python train.py --d_mlp=768 --norm_place="pre" --init="trunc" --decay_fraction=0.617 --batch_tokens=131072
MLP neurons of a small language model. Each row is named by its layer, matrix (up: input weights) and neuron, and shows model dimensions 16-111. Each number is 500 + 50 x the weight over its row's rms, rounded and kept within 0 to 999. Numbers have three digits each.
After each neuron's rows, "fires after" lists the tokens most often just before its 100 highest values on Wikipedia text that the model never trained on.

L2.up411:553499508492483498566446512369511545508474490495504462512533525440583475516626431477423496498481463557520485396402472526517524427471576488383425459528532551467526487500412551426509562521603462498505550512519563563514482504559555536479441542573562491512482437566554505448465453524442480577
fires after: " s", " S", "S", " St", "s", ".S"

L12.up315:512614427478587463500494439493511578458489586566496595497489467483559498594402471449576436488445499501527517548507516473415493432533479432495462448506396433467481500512498512442409426534537492544475506507550604430487449492554627639505487422471555505515518499509502519485487521448477529560
fires after: " ", "2", "1", "3"

L5.up591:492549467431503418428469515458435503497437417537559413546515537497445478448596517501491537511521458588519452495556504410455538521510455459544506535473517442439548437489581559467515487522464654507500511542589581515488446465525469513627532544449531540495527465432549444509540426557464533435
fires after: "ic", " D", " F", " m", "M", "hem"

L2.up62:532594490538535386560462527442509598491496582461489428440471516426474538555602467520523600505554542454536475471356439521534450593409452527616494467590562559552462476496468516527523499472548473491464579435485484507505497568597503442456466574529519454475566464496485499459550505527419572539
fires after: " s", " S", "h", " fl", " occur", "et"

L5.up61:542538507519484465512491570555523408513510471453418534491475497455556553510494531486546442441531598504533545531536497573434558466441547444457490513456522485515527489529514531580499489528546475485496544476573461470455543386446491481466491562433496499537511474471497541450576483531461532460
fires after: " ", " L", "°", " h"

L13.up357:520418519498546515489494449563522554513498477553524540483515437472482493512525494503496590442489441458543488430573432429454468579409530396599490433535470482450480473477495457537535510468559491338548437363567426464501542510458472437500494451446508551547563442435510533486507445478522440453
fires after: " ", " ("

L3.up289:422504588468500555550529500484458504439511543508463494600520502464489588619575449471422564449543596531566534473544502546470512459467487452525449420563463570506433505519537601474534475604523519433554488483505544525502441499444600477465417469473617518517536502547534429535453437371457538592
fires after: "S", " m", " S", " s"

L7.up422:466473466535571492502508414509595542491514523539389570479428502552579515601488477468608523557534518498449542458510576584470480497491498471475469502441402509496515495547507530501592512499545535539505578395569557566557532404505530426419462514482472484461550472498394437492462417586382519547
fires after: " ", " ass", " ("

L3.up310:471498599519554525607468495552537520496497488539472444489490530488481484497522470536483491464490521435403456581416538559475498483495542531527341464505407511407450550481499483483423506502384471529517531509514528458510480606509553421461478494478509532555462501563551498636505453398510619416
fires after: " G", " Y", " Ab", "G", " d", " Al"

L4.up205:457535475517522514505505445468455518526507466544571395576545507522548509426559557497566498492547485513507432461472562560485384431501607529543497524505525485452631408516547495567456667465477484454614418564501475522486477538498453472614524509574484480521511444517489450541524461523504449489
fires after: " D", " P", " F", " Rep", "D", "d"

L4.up264:502575425492472489462387501503481523519475467460467402504418519446522481359493579455533536555489487494556555564597565492547567476484506468450418381492397475440591442422516524497534527513447411500521511500490505522454517588547552408533520486551432493529473467553468434461472446461589544487
fires after: " G", "G", " g", "D", " K", " D"

L3.up352:582539571478513463502507572533472605530488525530463527499454560560431450519531488622491453500441442485460439515613440534506447611527498465571483456500500456507549460476434539648516506538511471534561509436570443416544534452510429469528531446492525489497531398443479529518510460478508487546
fires after: "-", " re", "\n\n", "R", " ("

L4.up244:486556478509510466441582445528459471532508535482555603500483515603485472481434464421540497471535518498567564466545488558461449571420605435445484491470486424563506506511542560497594587448488456515444526399415567492504562397512583547470555451471438468437387467459492516589529489489547445492
fires after: " (", "-", " de", " ", " in", " ["

L4.up619:516347466454582470454476479612476525459459480468467533485478471571472426540504489534571528483504497474488464487510454468505436511548528498508487448486458541519528495469502603530469563545523542556419457418561538539509486477589459497563497564581457469528521548428419369528500478462467548491
fires after: " (", "-", " \"", "O", " named", " is"

L4.up237:533474518426453539571509528501505540481580451519440479533509563617511504522463484539535403529576554484468483489466516505472546494515581493493470461534466482467527466331504415574533514533506526426410578472459575444550413547497536516410408505461404516423572494451486583565525537399507554426
fires after: " Le", " A", " G", " Be", "e", "G"

L2.up525:481568503582513392511549404428470586475429504484554443583505475409518549509516406534484558542475574508556441568481432563431498493460566600472510448458466561397466488435542526479442552518529564470498423487542518549563473489537494499514447580576521465490485570459516514456424397484432514566
fires after: "s", "S", " s", "m", " S", "f"

L2.up718:461562579456525439461466522415570428486492490566527542528426480582436604501527472553443530450401475452562613597395528485581511543559532475502574477576459569516487522522545488394577488508583584435468451534447468577425531471474476620460497362427502549515454439448526591550509485504522477479
fires after: " the", " m", " K", " B", " M", " c"

L4.up761:527484451429537521551591464420429501515470486473492555491579391440466530558490501453392494425526597537470551541486532461421454512466508427495442430525502520463457511489466579452457538487532425563499530505470503536487533558542618449548463511547531541551532457466466422388453376528549547509
fires after: " S", " B", "S", " M", " D", " a"

L5.up640:476519421440477420526472477552497407449455430498421481517443574542462450409433507529454523525483436581467477537445457465470576446510466426496466499533461439527487530474498490512550538542493534442424452558491429543465485528454505594515553449563555467517482447425486547491508494480556440500
fires after: " G", " m", " g", " c", " enc", " ent"

L4.up201:635538594552523527524473586659485451506514505508471564466574441532484548558505480493494523452510490523525429513528480441512540538474448438475537398473575463505413507539564477480456533426486475525476440472417527402508535478448380481521482501562390537421514449458544605528525412579504406506
fires after: " n", " ", " in", " (", " ant", " In"

L4.up577:493539513585460472547558457487488587520580529523508486521563446501437497556547452555451593524493550480586515465538529573438523486484495561484487433560539488501403527548425526449445499550610473536589502444640593504444555473517421508532482575572482484503466524493531531526584373525516494534
fires after: " S", " s", " R", "S", " w", "R"